config.yaml
norm_place: "pre"
init: "normal"
train_tokens: 398800000
MLP neurons of a small language model. Each row is named by its layer, matrix (down: output weights) and neuron, and shows model dimensions 192-319. Each number is 50 + 15 x the weight over its row's rms, rounded and kept within 0 to 99.
A block is one neuron, or neurons of one layer that tend to fire together. Before each block is what it responds to, as a language model described it from the Wikipedia text at the highest values.

Description: Coordinating and or or after a comma or noun in lists and alternatives, plus middle word pieces of names and domains like B-ach-chan, .com.
L7.down892:27 43 34 62 59 56 56 67 30 38 66 54 59 71 47 43 69 58 61 53 42 45 57 30 38 84 57 41 30 64 71 53 52 68 14 54 25 68 41 47 52 68 80 60 33 51 55 46 45 51 37 26 54 52 26 32 75 54 21 56 35 59 38 60 48 76 50 34 60 24 48 59 27 55 54 74 56 28 54 49 57 51 56 63 44 47 57 50 68 47 69 53 21 35 27 26 69 61 56 43 48 47 44 68 40 27 28 47 48 64 93 73 71 53 47 21 61 65 45 55 35 48 56 58 94 57 34 45

Description: Fires on pieces of markdown table rows (|---| separators and cell pipes) and on short word fragments right after a capital letter, e.g. Mo-h-sen, T-G, B-O-L.
L8.down6:45 28 61 69 63 56 40 71 72 57 67 39 65 45 58 71 37 43 62 39 62 37 99 62 54 42 63 54 53 61 63 43 42 96 40 56 55 53 51 68 53 59 51 41 49 50 31 44 37 65 64 44 37 49 38 67 62 36 65 49 45 65 35 60 69 55 39 49 35 40 71 50 55 36 28 38 66 40 32 71 46 68 35 50 38 45 39 33 45 25 70 48 24 35 68 40 45 45 52 51 62 18 32 37 33 63 46 32 40 55 71 49 47 48 62 31 53 58 45 28 45 44 43 41 30 72 73 53
L8.down40:43 53 34 63 62 83 29 99 34 46 41 39 48 37 48 56 36 37 54 43 51 55 38 43 62 59 06 58 32 83 72 65 65 70 56 42 50 54 44 58 59 31 64 69 38 42 46 59 39 56 20 30 56 30 54 63 63 35 71 47 46 70 46 72 61 53 55 37 61 61 51 64 62 50 19 43 65 34 80 32 28 62 37 58 30 45 75 57 39 84 56 56 48 57 54 45 34 39 60 57 61 25 38 44 99 35 56 47 58 65 25 36 49 61 51 62 82 32 28 56 53 31 60 34 54 64 49 55
L8.down429:33 60 47 56 65 61 47 34 61 40 59 42 64 46 62 49 36 46 48 33 60 76 55 62 37 51 21 41 44 69 65 77 46 25 38 40 58 46 58 58 32 60 73 35 40 35 51 31 25 66 44 73 34 42 61 60 52 31 67 72 41 46 42 60 80 67 65 63 63 48 59 34 62 36 59 48 42 41 71 70 31 78 70 61 23 28 43 57 28 47 34 32 45 53 54 62 08 52 62 45 62 66 39 87 56 55 72 42 42 76 64 33 50 30 22 67 59 54 64 19 53 43 80 20 39 50 33 69
L8.down689:33 24 49 72 59 37 31 62 36 51 44 15 62 54 75 50 14 56 41 48 43 64 38 28 60 45 99 55 78 56 42 43 31 44 54 75 70 57 64 50 48 76 68 60 46 75 24 34 72 62 39 50 64 65 25 60 42 79 69 69 57 57 41 45 45 72 54 50 63 28 38 23 48 56 39 23 32 73 45 16 48 72 36 43 56 69 30 34 22 72 68 45 36 57 70 40 46 32 63 58 52 73 46 46 46 17 67 65 57 49 57 53 34 40 64 73 53 63 42 57 43 75 63 40 46 53 30 51
L8.down723:51 49 65 39 47 36 47 58 19 67 34 32 56 26 59 47 34 68 18 39 50 62 81 78 64 60 72 54 56 60 38 65 45 39 87 62 45 65 46 69 31 34 42 39 34 30 43 46 82 67 66 42 28 71 74 37 53 97 55 54 45 42 48 23 27 55 48 37 59 42 52 31 35 50 73 60 49 36 47 44 50 41 36 47 64 33 73 60 31 35 25 49 58 54 65 43 41 71 44 50 36 22 58 30 60 62 20 56 36 50 49 63 49 29 51 48 47 50 63 60 27 63 46 38 58 60 54 42
L8.down766:19 71 23 41 63 50 63 72 57 49 29 35 52 67 40 68 65 60 57 17 41 37 50 47 50 17 64 61 49 52 66 54 46 71 79 47 39 69 72 61 52 43 45 71 32 56 52 36 50 58 71 20 30 64 41 48 58 57 39 49 66 32 37 60 49 39 69 55 54 58 38 53 51 60 59 79 50 50 62 46 53 59 34 62 37 49 37 64 50 28 35 51 45 56 33 52 62 58 37 89 64 47 42 44 63 47 56 49 60 76 33 50 58 76 86 53 69 57 64 43 28 63 65 16 47 05 50 45
L8.down821:57 67 59 41 52 54 48 76 43 22 40 49 62 54 47 31 36 63 63 49 63 49 40 43 60 54 37 44 45 56 88 43 38 44 59 26 38 40 59 54 55 60 74 44 74 56 57 45 31 92 60 58 57 56 26 48 17 74 77 25 63 21 58 54 59 47 54 43 45 36 51 72 52 54 34 37 71 33 69 80 43 41 23 51 32 50 50 63 37 50 48 56 30 40 43 41 18 52 46 30 54 55 43 43 58 32 55 38 56 60 32 28 10 53 44 38 37 51 41 46 50 47 31 71 26 46 46 41
L8.down1113:55 60 31 64 62 63 47 64 62 31 33 76 71 52 35 65 67 66 50 77 44 35 51 45 30 67 43 45 48 51 60 60 35 47 77 65 70 40 62 39 54 56 58 51 54 48 69 69 55 60 60 63 62 60 32 52 39 40 25 19 40 64 34 47 61 47 51 62 59 76 44 56 46 54 36 48 56 29 33 65 35 52 51 45 36 38 48 58 60 22 26 58 69 59 32 65 67 62 67 80 64 18 71 60 58 47 20 50 45 77 41 58 69 47 39 51 66 63 48 42 46 61 43 52 23 60 41 53

Description: The word "as" in all its uses: conjunction (as the club finished), role (as a statesman), as well as, as of; occasionally the "as" letters inside other words.
L5.down143:43 51 32 59 75 45 27 42 53 37 39 43 69 49 66 51 36 64 34 38 42 48 53 26 46 28 82 38 83 63 65 69 79 52 68 34 63 49 47 52 38 22 58 25 77 77 11 37 61 55 42 55 54 43 46 31 54 62 51 60 30 53 36 64 60 55 32 57 49 20 70 44 49 69 23 78 60 48 56 55 48 62 45 59 50 52 44 46 30 60 44 50 35 40 56 59 68 31 43 66 46 48 84 44 56 58 53 44 54 46 65 47 66 43 51 21 85 74 41 33 58 40 38 67 54 54 47 50
L5.down415:41 52 70 32 33 54 45 45 53 46 61 39 46 60 56 54 32 52 36 69 78 66 58 42 27 38 59 63 75 21 63 61 35 67 51 38 47 21 72 56 40 51 51 66 36 54 46 32 29 54 67 45 48 50 56 52 43 16 65 31 72 57 43 49 54 34 66 45 37 59 35 38 47 53 43 53 79 48 43 44 39 30 68 51 26 45 22 26 35 54 76 53 61 48 58 37 72 53 19 65 53 48 78 48 45 45 54 50 51 43 39 49 35 66 55 47 54 49 51 34 40 54 48 36 39 44 54 53
L5.down705:30 58 72 41 56 57 33 41 60 71 47 54 65 43 63 65 72 56 51 42 47 28 61 52 81 29 89 39 51 74 46 16 50 45 73 61 53 60 41 41 54 50 51 85 72 48 47 46 47 43 66 32 46 30 57 23 58 57 49 36 53 65 42 34 65 38 34 59 55 46 61 38 61 36 48 43 36 56 54 37 34 88 58 22 49 70 41 56 43 38 25 55 74 63 50 68 61 51 43 63 48 31 56 53 62 01 40 84 34 39 63 64 59 29 68 33 49 29 37 72 74 54 47 49 56 30 61 54
L5.down766:58 46 47 48 39 36 44 65 79 54 74 76 57 55 46 59 60 46 39 51 37 33 62 37 62 41 68 70 52 61 43 34 55 52 29 60 52 41 50 55 75 44 68 30 49 38 43 66 46 21 66 86 58 64 44 27 59 60 82 42 39 52 62 43 79 78 60 51 36 77 37 57 73 56 48 54 44 17 68 68 62 44 43 46 20 44 54 28 60 51 27 26 75 57 26 55 68 33 43 63 46 51 41 51 53 35 66 36 43 37 86 64 58 74 59 23 42 55 49 39 63 46 64 55 48 46 11 25
L5.down814:37 37 36 58 59 16 43 52 47 45 39 68 60 45 44 25 71 68 37 54 37 57 58 52 32 67 70 43 44 60 40 55 49 62 49 61 41 78 52 93 49 58 46 52 43 60 33 29 60 62 47 48 37 74 26 34 53 81 15 76 49 38 68 92 61 62 40 34 79 37 49 47 50 20 38 63 38 51 50 74 42 53 13 59 51 31 56 42 49 46 21 63 42 74 44 40 58 67 54 71 45 36 33 81 38 67 77 42 29 43 42 70 58 46 80 56 59 52 51 41 55 62 63 47 25 71 52 58
L5.down879:44 70 64 49 48 43 61 65 23 48 49 51 83 27 39 40 48 39 34 42 69 50 39 49 61 35 46 30 50 35 56 51 42 49 76 50 37 39 53 59 96 40 48 41 69 72 52 37 33 84 32 24 48 39 33 40 39 34 49 41 59 64 85 39 18 32 65 55 45 33 27 18 44 64 69 49 63 50 37 19 51 70 47 19 38 71 46 34 45 50 56 54 66 64 35 15 57 45 59 61 63 45 35 29 50 42 65 72 51 56 52 71 62 53 64 45 47 24 85 54 44 45 12 26 50 65 35 46
L5.down1069:71 67 48 82 35 51 72 44 30 65 45 38 52 45 28 78 83 57 56 36 53 56 48 47 46 38 11 46 46 58 67 79 32 56 43 71 34 47 48 36 35 42 54 52 26 58 70 29 56 54 47 51 47 59 51 37 54 61 46 36 47 66 38 86 30 57 37 55 44 28 45 57 36 35 52 57 69 71 45 72 42 58 34 58 44 46 42 47 62 66 60 46 57 33 57 56 51 20 42 71 64 42 74 39 65 44 46 54 53 29 77 68 67 56 56 28 33 63 55 39 63 42 23 32 45 61 33 43
L5.down1105:52 67 53 64 38 35 36 61 58 41 64 44 54 65 66 55 63 31 50 47 67 50 69 57 50 49 59 28 22 51 46 74 60 47 17 48 51 90 61 43 44 26 79 59 57 57 44 73 33 72 48 38 59 41 40 42 50 80 52 32 28 93 45 79 51 43 55 26 45 58 45 48 39 37 35 48 44 20 51 58 29 55 38 48 33 39 41 65 55 56 48 18 76 42 57 22 29 53 49 63 78 49 83 59 45 53 62 45 26 28 41 52 51 57 76 38 33 51 33 18 44 50 68 69 56 49 80 49

Description: The word "as" and similar connectives that open a linking phrase or clause, e.g. as well as, as he weighed, due to, according to.
L8.down61:59 32 59 65 54 40 42 50 48 64 57 00 64 49 60 67 64 47 54 29 38 44 62 46 56 54 18 42 53 50 23 44 70 48 25 48 64 53 31 55 28 29 26 37 30 55 59 25 50 58 56 35 48 62 49 54 35 48 68 40 55 68 31 61 67 54 51 65 64 35 55 40 66 44 42 52 22 39 62 46 54 54 62 27 40 46 90 69 48 39 55 76 59 48 49 58 56 51 82 89 31 56 54 68 49 62 59 59 52 55 42 57 42 53 73 67 57 30 45 69 46 37 53 50 41 61 74 40
L8.down157:43 40 52 23 40 50 65 58 47 48 54 42 76 70 69 58 82 49 49 71 40 74 56 41 49 52 19 58 56 57 46 45 56 55 52 31 49 55 35 67 38 74 69 64 60 56 53 37 15 51 13 73 40 34 40 41 49 87 65 61 34 64 39 73 61 75 60 48 46 48 58 51 42 39 48 34 48 43 55 39 31 78 49 67 63 51 41 78 64 54 48 29 67 48 59 62 32 55 77 47 54 50 39 62 32 69 43 47 31 60 65 51 60 53 27 53 48 74 46 50 53 71 43 60 49 55 66 53
L8.down161:52 58 45 71 35 82 43 30 38 62 41 42 20 67 70 57 41 66 36 31 45 29 46 37 44 58 30 27 41 71 37 45 64 30 55 39 52 51 47 66 48 46 50 48 40 31 66 74 38 77 36 53 43 45 54 71 81 58 43 74 41 51 50 27 61 47 56 12 53 76 93 70 31 53 62 57 22 48 66 35 24 51 52 53 34 61 55 75 43 39 18 50 59 28 50 52 29 49 64 57 87 37 68 35 43 35 50 46 23 26 58 34 79 38 56 51 51 47 34 53 63 30 46 37 57 58 58 33
L8.down253:46 51 74 46 35 77 48 31 55 64 55 26 40 55 43 36 29 29 58 58 54 21 47 23 47 69 55 53 38 45 57 55 43 41 48 37 65 54 54 34 38 40 50 67 37 44 57 34 40 44 77 42 69 67 37 64 41 38 67 38 61 66 43 42 69 54 51 33 49 78 36 52 72 54 48 36 61 47 56 42 47 51 66 52 60 12 33 42 32 56 39 56 76 68 42 46 73 60 39 28 53 65 41 29 36 40 39 47 46 67 70 60 62 47 45 76 66 16 41 20 54 47 46 41 62 47 44 46
L8.down417:56 52 49 36 49 18 53 35 40 55 37 65 36 64 36 66 62 43 63 56 49 48 75 52 66 49 40 33 81 55 32 37 22 46 60 48 30 42 40 44 50 60 31 48 38 59 45 26 40 55 69 64 56 45 33 42 49 64 56 66 48 25 81 78 53 49 68 53 49 64 54 47 55 69 47 36 33 51 54 52 27 51 58 46 70 26 51 59 47 59 49 47 27 66 26 67 58 27 65 40 64 33 65 65 69 56 37 71 30 42 52 50 28 54 40 29 52 49 58 41 27 51 35 21 59 36 38 49
L8.down1067:47 68 43 55 58 58 69 43 58 79 67 73 45 50 38 70 23 54 53 50 48 59 47 24 71 45 18 49 49 74 35 48 41 55 54 42 46 59 43 63 57 60 37 48 31 73 99 25 45 64 68 39 46 41 44 38 50 53 70 48 35 54 39 52 83 21 45 37 63 41 59 58 59 67 56 64 31 39 56 52 41 39 38 57 37 52 62 73 72 50 29 30 63 29 41 61 56 68 33 55 56 54 66 48 88 38 45 41 67 53 62 48 38 63 38 44 40 43 56 53 77 42 30 56 52 46 60 40
L8.down1069:58 47 45 58 14 40 55 72 50 32 54 41 62 33 56 55 65 46 46 25 67 54 33 60 45 68 45 41 32 65 56 85 46 68 62 56 35 78 52 24 45 45 64 52 55 37 39 38 36 34 59 35 64 52 70 66 53 57 47 50 50 65 44 76 33 55 35 71 34 48 55 54 44 58 54 39 09 31 66 35 85 24 52 59 74 29 37 29 19 60 34 33 66 45 60 66 49 68 62 63 36 51 46 42 60 62 36 61 42 66 37 39 67 76 36 69 48 62 42 54 55 72 32 56 82 61 14 62
L8.down1232:62 45 60 49 56 48 37 55 54 35 38 42 57 45 16 61 60 59 59 62 51 64 64 58 62 55 03 70 54 73 46 53 73 46 73 61 55 32 20 43 73 35 59 58 74 45 49 20 59 87 56 59 59 49 59 57 63 60 65 50 58 54 57 54 62 77 84 56 89 34 57 41 39 62 66 60 45 41 63 56 15 47 59 62 40 46 52 63 47 53 46 11 70 47 36 44 55 52 67 60 74 69 42 43 33 38 50 48 62 28 67 47 65 62 43 38 64 44 37 54 68 62 54 62 33 63 38 59

Description: Mostly "of" after quantifiers (some of, many of, all of, one of); also range or pair connectors between numbers, such as to, and, dashes, slashes.
L5.down82:70 59 59 70 41 31 35 73 58 72 51 83 65 20 47 41 56 49 68 57 25 32 38 57 53 33 50 10 18 53 59 46 42 50 57 47 66 40 29 37 92 27 58 75 45 38 61 47 40 35 72 41 58 53 84 33 43 26 39 68 68 51 44 57 30 71 47 56 55 40 74 40 60 38 72 41 61 57 58 66 60 40 53 81 82 56 24 24 40 62 45 64 62 56 50 46 18 61 39 24 41 34 39 65 51 70 69 49 40 37 36 75 51 34 33 59 64 59 50 45 33 50 52 54 35 43 34 71
L5.down118:59 48 46 71 63 50 32 51 42 59 30 41 54 51 46 58 73 45 39 42 60 58 50 43 36 46 72 37 56 39 33 57 53 52 49 30 42 42 61 67 60 45 71 63 22 46 41 52 51 46 50 47 49 49 41 53 76 73 49 64 18 62 55 25 42 27 52 21 49 63 58 41 70 64 42 29 46 31 52 71 52 57 47 60 47 18 46 09 59 35 58 40 53 48 63 39 67 78 29 25 39 41 67 23 36 69 87 26 62 73 41 44 43 40 68 24 74 31 17 41 72 75 50 66 49 48 32 40
L5.down130:44 73 54 57 42 51 73 47 26 58 41 53 63 38 49 34 44 37 58 55 14 58 39 48 59 37 28 07 66 60 48 48 51 40 65 53 59 52 48 44 52 51 59 37 51 20 30 45 53 36 45 61 41 54 45 74 40 49 70 43 33 31 61 68 88 55 40 65 57 54 71 78 77 68 57 54 44 28 33 72 30 56 57 35 61 51 65 56 44 60 73 54 47 43 53 59 67 48 76 55 54 17 77 41 59 31 34 51 62 58 68 37 45 67 73 41 68 40 53 83 28 45 35 36 46 83 53 35
L5.down131:54 49 59 54 36 47 73 17 58 48 58 27 75 36 17 58 59 64 49 35 58 71 62 74 22 57 51 56 85 23 31 66 65 54 33 44 24 69 54 60 65 65 53 50 53 29 53 54 36 30 68 52 60 41 66 78 51 30 47 38 35 52 36 75 63 15 63 59 46 81 30 51 41 40 52 45 61 56 36 38 53 37 17 19 57 22 46 56 53 73 45 48 59 39 35 40 37 61 48 28 51 49 33 50 71 35 28 70 23 50 74 41 54 27 50 52 39 52 23 64 41 65 37 69 51 28 44 26
L5.down168:51 43 61 54 66 32 82 22 47 37 32 59 56 38 55 33 42 70 64 32 44 80 61 52 36 76 07 23 84 49 36 46 54 29 56 48 63 31 54 53 48 32 49 52 63 37 48 43 46 66 60 54 56 64 41 35 82 64 41 50 53 60 40 77 87 32 52 45 38 63 42 74 50 49 61 48 72 67 61 19 45 49 61 55 48 40 75 43 45 51 40 38 48 56 22 27 35 57 64 48 47 50 75 65 70 16 37 53 12 29 48 49 53 15 40 37 73 72 54 56 39 46 51 63 44 48 46 68
L5.down234:26 62 43 72 53 20 50 52 32 52 31 47 51 57 75 52 61 58 50 69 44 59 62 41 61 38 42 51 47 39 75 41 79 38 41 53 49 57 39 54 35 43 48 47 63 71 67 64 46 39 14 38 47 54 30 44 36 60 45 62 19 56 47 47 67 94 76 45 62 67 76 47 55 64 48 40 85 53 47 66 37 56 31 62 61 33 29 67 48 55 54 31 71 51 28 45 24 70 23 46 37 22 53 55 41 96 63 41 46 43 47 82 59 42 56 38 44 50 46 59 44 26 53 43 37 63 63 78
L5.down246:46 61 28 70 58 31 60 58 14 75 74 47 43 54 41 55 41 43 57 33 60 58 42 58 20 52 30 43 50 79 43 47 40 32 21 46 77 58 56 51 62 54 19 37 61 34 19 48 31 31 64 23 74 83 43 70 40 62 22 41 52 42 61 74 48 39 56 75 58 47 72 35 51 27 64 48 64 49 52 41 33 62 52 27 57 58 72 49 48 66 41 67 64 63 55 30 43 62 48 31 56 35 63 37 48 67 67 43 71 54 15 58 30 46 44 51 53 58 49 57 73 62 53 23 72 51 62 34
L5.down1135:64 56 43 68 53 39 54 48 69 49 09 71 43 41 61 69 75 90 53 61 34 56 50 54 27 27 70 76 44 50 71 60 52 43 22 71 78 20 51 58 69 71 41 49 20 42 62 67 45 51 43 59 43 59 72 56 53 35 70 59 73 53 33 52 45 53 50 75 27 06 70 45 50 42 42 60 55 36 51 42 58 46 57 69 28 49 13 49 22 49 52 37 82 50 71 50 36 54 42 42 48 59 45 61 66 48 49 57 63 71 24 31 21 44 25 70 26 51 36 70 52 47 44 54 63 42 50 59

Description: Mostly the | cell separator right after a number in football career stats tables, plus periods in decimals and abbreviations like Mr., Dr., v.
L5.down181:71 71 31 51 47 51 36 54 53 74 56 17 42 75 68 17 72 37 23 71 48 56 44 61 73 41 70 35 51 30 47 43 66 73 47 49 60 58 33 62 58 36 67 47 34 47 37 28 48 55 66 67 45 44 59 66 49 85 45 29 44 48 34 50 45 44 47 57 54 52 49 44 27 47 52 56 35 32 80 54 54 40 35 25 80 72 55 45 29 50 44 69 39 29 49 77 60 56 63 50 47 59 76 69 45 64 39 77 28 50 53 64 35 48 54 50 38 57 52 50 36 09 53 46 20 42 61 28
L5.down188:46 58 53 55 72 30 63 92 55 55 66 64 33 64 68 46 40 36 44 76 65 60 25 31 52 33 30 35 74 33 55 84 20 43 67 63 40 63 46 72 68 42 64 78 30 54 61 41 64 66 68 74 43 44 72 53 41 35 66 51 42 41 30 47 54 42 60 61 51 59 50 47 44 27 55 41 40 45 41 63 63 59 56 16 54 66 64 75 47 56 55 29 40 36 65 36 30 53 57 41 35 38 69 23 47 60 40 49 31 45 84 51 43 62 45 43 39 31 63 40 41 63 53 70 37 49 35 24
L5.down612:45 45 74 58 56 41 40 70 85 61 20 54 58 21 63 40 40 56 47 44 56 48 53 66 52 36 35 44 60 58 71 58 66 53 70 00 65 37 46 63 50 61 45 67 57 33 55 53 54 43 44 47 80 50 40 49 31 26 38 44 67 32 68 41 33 35 25 32 61 81 50 33 56 44 78 41 48 39 46 70 39 54 31 54 12 43 44 48 64 64 36 55 61 61 54 67 62 28 43 63 47 38 45 37 57 51 27 70 40 54 54 31 28 49 23 47 51 68 60 47 57 54 72 59 39 57 26 59
L5.down809:71 37 63 43 37 37 52 32 58 81 52 52 74 43 76 53 55 72 54 42 34 41 66 49 74 43 17 55 53 35 46 47 60 51 35 33 30 58 38 56 67 35 67 58 16 13 53 68 74 36 54 11 79 43 55 67 10 60 75 49 58 56 60 44 58 29 49 31 35 44 77 29 35 30 65 47 63 13 49 50 41 62 65 58 61 43 40 39 65 39 49 60 67 13 51 23 67 43 67 58 61 20 67 59 53 60 50 75 28 58 72 44 46 53 57 56 42 62 36 43 76 50 68 19 42 50 62 40
L5.down1040:63 68 37 37 66 60 73 52 46 52 65 56 64 32 46 55 46 28 41 42 39 30 59 30 38 54 30 44 51 43 47 56 46 34 62 22 40 59 40 35 45 50 81 58 46 50 47 52 66 40 41 34 60 35 44 09 46 36 22 34 49 61 38 26 61 43 51 37 48 42 39 55 40 71 44 38 41 26 45 55 39 71 57 52 51 28 53 49 51 38 38 43 29 58 40 86 72 43 52 73 44 49 51 56 54 43 42 36 11 68 31 34 60 13 48 29 69 55 66 91 18 58 48 76 48 60 45 52
L5.down1076:60 53 48 49 73 47 44 59 72 78 48 67 42 30 66 45 78 46 32 59 59 45 47 32 76 38 29 38 62 53 52 40 54 05 78 56 61 96 58 24 28 51 39 55 62 44 50 51 44 62 40 55 34 77 51 25 26 41 59 62 46 46 51 42 44 56 31 58 69 46 59 52 67 52 68 30 31 63 47 59 51 56 23 61 65 54 73 66 60 57 34 35 21 34 17 52 62 37 63 34 63 57 25 66 50 51 23 52 59 53 49 55 33 31 56 62 63 50 39 34 35 67 37 49 63 69 99 41
L5.down1093:58 68 75 29 42 38 46 44 75 80 21 58 52 68 49 54 79 43 49 71 51 55 62 50 44 54 26 24 55 52 75 44 37 45 65 39 46 52 51 93 77 51 44 56 25 70 46 66 62 56 70 45 29 52 62 67 56 48 42 47 52 53 67 34 37 46 49 44 58 73 67 40 61 54 63 56 61 14 44 51 42 56 65 27 42 45 33 73 51 15 76 64 74 29 61 73 21 42 53 65 38 64 25 54 50 64 43 37 39 39 49 70 35 44 53 30 76 58 31 42 53 58 46 38 65 33 77 58
L5.down1249:57 33 67 64 40 70 35 20 40 55 38 45 55 47 72 64 09 29 34 41 60 69 75 41 47 49 60 55 45 64 67 55 51 67 48 22 47 45 54 22 47 35 42 36 71 66 68 34 58 63 54 44 43 54 26 29 54 60 26 53 69 49 44 43 64 55 35 52 83 40 42 46 41 60 71 49 59 38 57 55 56 40 42 48 66 11 47 94 28 51 62 32 81 43 30 70 52 70 38 42 74 37 30 47 43 54 21 22 57 88 27 50 59 31 56 78 26 91 55 60 60 39 72 70 50 41 50 44

Description: Fires on prepositions after verbs of becoming or function, such as built as, converted to, adapted into, shaped like, with a few digit and word-piece outliers.
L7.down668:82 80 57 55 54 36 65 39 47 57 58 47 42 44 73 81 62 81 76 36 51 60 47 57 59 15 16 41 63 58 34 57 47 40 69 67 40 25 48 44 53 49 41 50 46 52 62 27 42 32 43 54 53 62 46 75 26 84 43 60 60 52 71 36 65 64 34 61 48 37 48 59 13 58 42 54 50 52 52 55 57 42 35 33 39 76 48 45 40 47 53 63 57 53 48 35 63 50 61 43 78 05 54 45 41 22 59 87 40 53 52 43 40 60 31 53 65 42 31 29 34 42 24 11 91 54 54 19

Description: Coordinating "and" (sometimes & or or) before a list's final item, mostly after names, plus possessive apostrophes after names, as in Dillon's.
L8.down124:54 49 55 48 34 31 48 68 64 56 96 25 44 74 42 37 36 37 57 38 39 54 64 37 65 42 70 89 42 51 76 50 43 53 60 51 43 56 42 36 21 36 80 60 26 57 38 50 32 47 62 35 36 42 50 38 57 28 38 49 30 42 36 56 51 59 59 49 28 38 80 68 33 53 35 82 40 56 64 33 39 64 31 56 62 63 53 55 44 39 39 38 62 76 46 44 16 49 42 21 70 09 56 39 52 64 68 56 44 67 67 47 49 63 73 39 31 46 40 44 46 30 64 44 73 27 51 54
L8.down183:56 42 41 53 26 43 72 34 57 61 34 42 37 63 52 52 71 50 61 22 24 61 69 56 57 29 54 29 39 58 39 60 52 50 43 53 31 57 29 41 34 43 14 38 13 61 44 55 70 58 35 30 59 36 33 35 39 61 60 54 17 75 47 34 39 60 52 73 44 43 33 47 36 57 59 55 55 20 40 54 31 64 73 58 31 53 53 31 39 58 33 48 52 89 45 32 49 68 16 50 46 56 42 38 28 54 45 45 64 42 44 51 61 42 64 33 20 32 43 53 36 40 59 21 26 40 54 47
L8.down345:41 55 27 60 50 52 61 63 72 55 63 32 52 57 42 39 47 71 70 47 21 56 71 53 27 52 44 42 46 45 51 64 71 86 38 48 43 60 41 19 53 60 62 46 58 59 39 52 44 68 50 51 58 66 42 73 22 59 60 68 71 60 27 40 46 31 71 55 66 38 49 47 62 54 56 47 40 66 21 31 47 42 55 46 28 60 40 68 76 44 50 24 39 61 45 37 28 41 71 59 21 55 40 39 26 33 24 56 63 58 43 68 45 52 67 67 40 69 62 71 47 75 32 62 54 55 64 45
L8.down346:57 60 37 57 46 48 79 59 51 24 47 72 47 42 17 44 28 37 23 59 45 73 44 62 62 54 35 32 55 86 47 60 90 57 75 57 50 28 52 24 57 78 46 53 55 46 35 77 44 48 48 49 58 48 61 39 45 66 42 34 29 50 32 19 82 56 71 34 65 42 69 61 40 33 57 48 53 35 81 53 50 64 31 52 50 22 51 64 17 62 43 31 17 39 57 60 39 38 37 47 37 42 29 45 41 57 51 51 41 71 65 37 47 74 65 30 34 62 46 48 54 44 60 52 44 55 86 69
L8.down387:42 27 30 55 43 40 37 59 65 58 60 57 46 28 43 53 43 39 22 62 40 49 47 37 51 56 49 59 38 21 36 56 50 70 36 27 34 63 72 48 32 47 15 34 34 34 71 47 58 40 30 31 47 53 38 47 47 38 47 40 55 40 45 61 49 30 75 51 82 41 69 58 58 48 61 48 71 57 46 26 31 44 65 57 72 49 48 45 36 64 54 23 48 34 56 36 37 46 52 57 49 50 58 47 77 64 37 25 62 24 94 65 54 55 47 58 54 63 35 64 57 39 43 65 70 28 56 72
L8.down495:57 22 52 64 47 35 29 74 52 53 34 66 30 63 57 37 36 32 58 52 47 93 67 46 51 57 33 60 47 77 63 42 75 88 29 54 51 67 49 13 58 41 56 28 57 72 36 73 27 26 65 51 39 48 51 45 44 62 39 60 44 58 78 69 52 78 82 59 66 64 34 43 72 76 30 68 56 66 30 44 35 52 59 50 34 36 55 13 37 81 53 54 38 53 27 31 38 40 56 69 50 59 74 50 33 46 57 49 51 49 42 64 34 39 29 83 50 45 68 60 50 55 46 66 29 60 60 47
L8.down832:56 50 36 60 61 90 58 36 54 29 58 51 56 60 59 61 42 34 67 41 49 54 58 33 46 62 60 61 28 44 75 67 30 53 42 37 28 52 57 44 71 63 40 53 38 65 55 25 69 27 22 59 55 57 57 33 24 63 38 49 32 43 59 18 58 50 80 34 64 72 43 58 42 51 51 44 29 64 32 46 48 46 50 09 60 61 63 40 64 35 31 30 37 44 67 41 42 46 63 25 84 33 48 38 58 71 21 36 56 72 75 48 64 62 75 39 28 39 43 30 39 56 51 42 58 42 54 38
L8.down883:52 42 40 57 40 25 35 42 44 32 59 61 33 64 56 45 56 67 46 37 35 76 67 51 20 43 38 44 48 54 67 49 69 54 60 30 43 57 19 47 52 27 48 52 53 41 68 61 49 45 49 71 38 62 60 56 77 55 51 78 27 56 58 84 67 27 56 88 54 61 58 59 67 61 43 65 56 55 60 52 62 51 48 67 35 42 62 44 51 37 58 50 21 56 46 37 38 50 37 33 38 57 34 11 34 48 52 61 49 76 52 48 31 66 47 68 41 66 47 20 66 38 47 55 81 93 56 24